{
  "head_dim": 128,
  "attn_scale": 0.0884,
  "init_std_o": 0.0,
  "beta1": 0.9,
  "max_steps": 4891
}
MLP neurons of a small language model. Each row is named by its layer, matrix (down: output weights) and neuron, and shows model dimensions 96-191. Each number is 128 + 24 x the weight over its row's rms, rounded and kept within 0 to 255. Numbers have three digits each.
After each neuron's rows, "raises" lists the tokens whose logits its output raises most directly, leaving later layers aside.

L3.down180:124122149129116113112137133131165150158096113125152136130131146185147124133114095047178145147109117134127099108139148148134124136123098100128186117129139088144108174203079098180124101101136101135143116139113177157163136117102157154149134127149168117153168091150113125115160143133097130140
raises: "lic", "ular", "cer", "les.", "le."

L3.down1183:157111148123104146120135137105091111131090101126111105152117137148113113145077152175101113140154130066151091116132148145138154088125115165143133143099170163171119188153123151106102134110107121132059139092087145106126071128114069122131107144168102107147186115130109128127141154104133119073
raises: "=", "= ", "ers |", "==Rec", "; |"

L3.down1507:110126166200101123165110096098131124117128126135119120164116126099133116103141139142129115115104125109129108124096088146139106086091106128187097074164159106116105162144154116131120158136094110127116164081179130100091166132117193114118065139133133128152131155151119093178094114126104174137
raises: "\")", ")\"", "s)", ")", "s\""

L3.down178:163130125084138133132119126133131112108140129144126126112126102122130118135131092134197155123139133163147121157091136166149150136128137106148177142125117110131109148156124128134149133163107084133154112159154100122118143166140151105156157115152096119096090099100093147041141109144123147118
raises: "ations.", "ation.", "a.", " time.", "th century."

L3.down892:154109125138128161091122114096096095153126146089108140118109105109107123164127112161144119100136130104103192156161171155147114105082151116123146148133109129137109141128129145131154129135113142129102142164175135137123125156185087152115097088118104160111163138176121105100124123112108134155
raises: " world.", "th century.", " life.", "ly.", "ure."

L3.down681:118149069124138112156120099149154107127120130125125133119083135124128132177106122112144155165116073101142147141123113131117132112083137115111079174128102118205175083193150118084092095138158114127137131104098111167131065166116130102183180134091136069166119127114159136159102121131139092123
raises: "S.", "S", "M.", " S.", "N"

L3.down22:130111125116137119111123137141113148155135106107143137149102145151125111132125121132174114138058109111128116102168156140118140139115093163119118127147122114140125176175122123109160076142117127119151138113102129144118131146098129126104057123130172110125142113113165162116131118121096128115
raises: "ul", "u", "ula", "ular", "a "

L3.down122:105145102160208121163107149138156115107111137134117149133114134125136139153120127113150111138144126092091138116108138156129135117085128127169102130132151135121119139187062099167167158136130068106132114126117117113134122082109125111162112106163142167115160064115134098120107142176152118158
raises: "act", "por", "il", "em", "op"

L3.down1299:159169144140122120149143098139132111102121088135112127120158114131154101077105152089104102074162130110117114061137112140118139124147121129141108145108138102151140127130149127110146112128140105144099142137134159139140163154155146116120154149105129140165143172138136160154113133126153102101
raises: "W", "G", "C", "Wh", "J"

L3.down123:130143153105172215105171155139108162148141139145113199115116154091120116150142126090122152082145146157120133114115113146133145142161094123106097174139176102151126094131095125139115124122148148135146139126109104084085137169152091112137132158168135129120126086103135102107132133137142136107
raises: "ic", "ipl", "is", "ises", "ents"

L3.down1178:129123086124150116115124094099163104130154114093117110130096086145103096160112128112142091099119161161177112147138120080155166113096145078149193141139113109136138131157131140125121103150141123114113146121166153097092145130176133129135125110134096141104100154122122139097125161108123132111
raises: "c.", ")", ") =", ")\"", "})"

L3.down1381:116080113126119109111113145152128155089114100162060079094092111177138106114090133142092077154080105163126169140148111128142097151134117153093130127101138141160132124170138134136112138154105155113173122140111153138132092096149130122101130118130105149157142119123150134122157129135137144168
raises: "2", "1", "4", "3", "0"

L3.down678:088125109144160125142100119105154133137118148085137144110085072159095156202168129157165108137142141122133176146121128103156134096127106103144163096173101086134130148164115147150147114149118140091128162109155168138126158131129136131121098111128093134128146127152107127118102148117165098121
raises: "\".", ")\"", ").", "m.", "e."

L3.down1077:121147112068157115133173137136138133159159142139118146124098120141143131146153099115094152160105152134135158141121132064134122157126153154128146127097126140136133075112129101145123111093138155167134099169115140162095118156092111081116115129136137114155127112147069110140140108124124111090
raises: " | ", " |  |", ".", " (", " |"

L3.down876:138134102105146063144078124115163152155161075128113137128121087133109147113152151083156120107130136157084145110112145141128137125144118093138123114143160149155168081156126105137127136107120133111074147155146156155132116158115132080121138117128157074152107131149156135104146189176117143156
raises: "t", "on", "ar", "t.", "er"

L3.down74:127147117172142109162170150139135123116112128129126102129086117153121131142155138125156118134136119104140139165068083119144137129132142129141137096082056053094103138172128162173145093173131100128103119093148151111098160116167126139145109136127171123121150119114145129143091106157139122121
raises: "rib", "rel", "am", "ooth", "if"

L3.down928:080131125148126124162172101157125137082119139113125147147132186113127131099108127124119095151116110139129108099109113196131134161110125162120113146154135150125120129138150146131145106141130193132186139128089120111146096132120132102152164132116103143106135133114118101102103128126141086144
raises: "400", "600", "500", "100", "800"

L3.down1258:120196139079147131126101117113131099117104155103164165150102089151102109146151155177149127071133131120121153130144103148184114081104134108153182148101143142117105140128143111097161124106131113098143146149176146119120123151139112139122131147112075089128117138136142113144113095161123129104
raises: "\".", ")\"", "\";", "\"", "\","

L3.down1504:125078130171135112162073086143168148135145119080117135143091116151147116132097135177111100082137147117146117183088102126110138100101136089140121143132157124134147113137170149105153107138113143070130086156158158137141154145126177130137110113147099174104134122089152128118131134136138111136
raises: ")\"", "})", "\")", ")===", ")"

L3.down262:132142122107164124117138140113143149158101104124129151136118117143115119140095117085141163161136129104129122134149090142127100156155136111156174139080107143169120147147111136118115094120163084098145084155121132093070123121098124112130106149150148193153100150134151141168144123115130121135
raises: "raham", "by", "il", "ram", "oot"

L3.down476:094103161084091119124117156141127156135096147134163127151111176145113094133085119143130141142135112129125117085127142152096110153107150105157109132096164162089142162103097107121142124107121146126079165164119118112121137118137135148141121104133166147140117101126132108104163115108135147182
raises: "olog", "og", "iversary", "ey", "omet"

L3.down701:125105106148128160116119131134148134105076114118079172110157150090081151134130121137139098119166122129144109177097132139153102113117118106134096158099119119117101139120130154185138103094157130113134091114137166155152155166128136164133183147179138107176132159117121146138180085082088153122
raises: "stitute", "formation", "side", "form", "it"

L3.down741:152140162122147137108163148146133128116073121131133132157160135126116141135159112126122146136122111124102130107123139133120161137161100109187142142147151166149158114161117113139071147152109118099140148095148128093125108121108175130116093106154124171175117142086131142120164149096165158115
raises: "re", "ave", "ise", "red", "ome"

L3.down1223:141140100141129106150140118121108105135120108120142124132127141080121178107161109121149074149145083130121112130157160125149156136142129149142119078092124181120103129113144072153082144114125131129116141101117047086135109139140117135128132159175103116143133153103175105120116095232109090133
raises: "ough", "ising", "hy", "h", "ider"

L3.down1:123134137147132126114108122141141158063121113121099090120085128118109173141145156136141131134119133113117118135114117111123119151139155161075172135109137117129112112120113100107122148107141127122137149115090081102159159147118093115126100116125123098168143128131149098104155124092162145087
raises: "ient", "ange", "ph", "ps", "ator"

L3.down877:111116131131105123116133127148168136129118141080152131123112152120065131126163157120169131115140113156145098152125066175143106160131101135102133088112131107092090120154113097115093174135105148179126135147137108148138116117157111151124155121075120095167138131125137137096134116142126134122
raises: "ent", "istan", "k", "uch", "ently"

L3.down105:106131142096112130123140135100101111174145101087155121100141131135139138133157134166170094134133114128147135116150120116151135104052121164144101143114159104097097106122111164110086149126131147147112119138142133152124122120085118147138144090123112149158142133140120103104144102141177152101
raises: ": C", ": S", ":", ": V", ": D"

L3.down854:159125142124134170120097113118140082148132156130122130079105096144083134164135140169180129134096128160165150158123157125147161091127138093135166113142110140144102122133145074094159132128119120152143141146134141141092137160134119143154116106163096145146114107124080142064147097119117142146
raises: " it.", "ings.", "th century.", " world.", " them."

L3.down1274:103138115174155138128115109128139085143128161105113130108093059140120142186124106147108101108137133136127171150141156134148153082121129095118142102164110112128127136170128138123125108134117124080104136164139136141107150151124132137120126083145067120129083127148124134117113141093122102136
raises: ")\"", ").", "m.", "\")", ")"

L3.down520:103097142105141103185102084112132127112134167106123154127128115121133155141123105118109123119144139172153134140080145131123115147131131130124149123150110136081160129104140080102151134105132118148115140131129105171129148112118136100136092135144146120091121126128146122159165117174111123125
raises: "ive", "est", "ent", "ess", "ed"

L3.down101:149178114102133135115109134109134121123119089120111067103126115143124168111124168130138132146120108177119123083176150138162143115126102162130106110127157097159150132147129126115128099100166116103170106123136134150167121116131129094151079124090081136096124142200157147153143122135124060155
raises: "',", "'", "’", " in (", "', "

L3.down822:123141124166152140107132132123093131128155120103119117117134136110118148108142165124196127106142134140149123150162132119139112076109124143176126096107126103163113124095075148160139146098124147125098100123164201141135087081112141145074098131162112116160183122135110126127147101129155108163
raises: "'", "', ", "',", "-", "’"

L3.down1465:112194110098120158139102148118114095112091125099131139105137079095072150124164116143136114130097147129155161134113107139128133143077128108138199141107118170095156118155110137120127122147118150121096164119159170114116131150165083127112129143130107121102126084149147145080143095140146111149
raises: " him.", "ing.", " it.", " them.", "ers."

L3.down430:110095126136122123136125147144132094112138102175112100124104133165145118189103115137149135107167131146133121101119151132143120089091146109097101115114080116135124148136146141114158130166149111136127086117184116096123152154151134146165101126177104151134144140103166148166101116105139141093
raises: ")\"", ") =", ") and", "\")", " ft)"

L3.down1120:099135125160139122141098079161149194154118138151126083127117166118131144131140093119167136141165125147112091118092103144097148093120101126151128108115081087149106101120151186129128156126102062121179138133115130111149102119131148095129111113155136143131155110122126129167086113115098119151
raises: "ates", "ate", "\")", "ated", "ge"

L3.down1267:062144139108051124108129154117084126068176102142131132102135145103098119118108114135067085169104155171121149122133118077107112131119110144108139140123114117136160075163171134165156153134109203116132138133119149143110083124157097125133114116140159142126144125139140142131140128135170141157
raises: "0", "1", " |  | ", "10", "34"

L3.down738:141144108170114125157138137118112173120085132102143128120135100128109113154127121119119117177088107139082100119135118136127107119112131175130116185144151108111133121139134097147116134150150131170128135119168128179129124118099166122117121146140088087143110095153148113141103147137089155133
raises: "es", "es,", "board", "an", "ever"

L3.down57:105123136183116133117142079172127158099161158136147123105109107166098120142125173088059100146140146118118119126109133109136132138134123173138110128125103110112122123130116150088125101114177109104157118125112125169053153155121133121122117100144139121118123133124158138146105103090107125089
raises: "ver", "ff", "z", "ve", "que"

L3.down1051:163147130144156105110068167126133120108145117127092097106136137148099157113137111146153144125086136132162122094178144162134120089100136106195106139143137094116108092094087137135104096126114154126130112114136161126151132096129110158121093113105123114146152134159119162113166160129147100141
raises: "',", "'", "', ", "' ", "’"

L3.down1031:152164119139166155132115094151090197116132143143115113140105107142113173163106116148184128134156109126152149151128100170153140132118111130153116155162162085121121190094177140111125098129106148151102142163143144173144161095147114146165142145121102141142144152200136114173110127091111090171
raises: "\".", "ure.", " world.", "th century.", "m."

L3.down806:111145116131133147155098152120133152131129110145125114126139135129127105187126160166059115160181143116166159136169126100132163134147132139163144120121177145112150117110115125123152126111136168131136092152138114117138142121148156132088114138147098119119169112155154101131156143098111081085
raises: "4", "1", "3", "6", "7"

L3.down1148:095115076151141097141129106113136139124143132117152129123109140168149136149113108122081112139127187115135171139136155153143153138118146142181113151120164169112175125094132119187142093133153200135126084188097112152117130139155159140114148133132077155112120091122119123139114167127122104139
raises: " |", "1", "4", "2", "."

L3.down366:090110101103141133132131116156159114084084109146093106136123137139086125121121133111144157124167122095130113158119136113158180115148116103126108100080165083136093124116068094137143123100136133145104110132137124107170128096112118120126157118098143087072134114126152105118141127092149128119
raises: "t", "ti", "t.", "y.", "ts"

L3.down607:119126133153159170134102109129105093156142170119118156125115066126107156162110132136196143128140127130132180150141138118169116055112164088123199118164142117145117135119149109110154116134153135098134155141157150136111139157149138118144118116142126136119119114122103139094140121134099126152
raises: "\".", " world.", ").", "ure.", "et."

L3.down143:096115123125146106135064144154075147109098132180136131109139126159095138121109096122077165131149103166118220147109141122104106123117104135180130128123109086113139088071093165150096124128153120099106127151131110123097108139148176097119119096129146232125096097094105171124133122150124069136
raises: " February ", " April ", " January ", " May ", " June "

L3.down515:167134118180170138151131112133172162138140116118127112130108085123111174131116119131126072139090130132128132121134115163103057162108126150117114129097124099114122099143156124127130139150125115097104134134080124145127133112123143103099155129102118113087134197158131140114091150131099144140
raises: "ry", "se", "ric", "ches", "ps"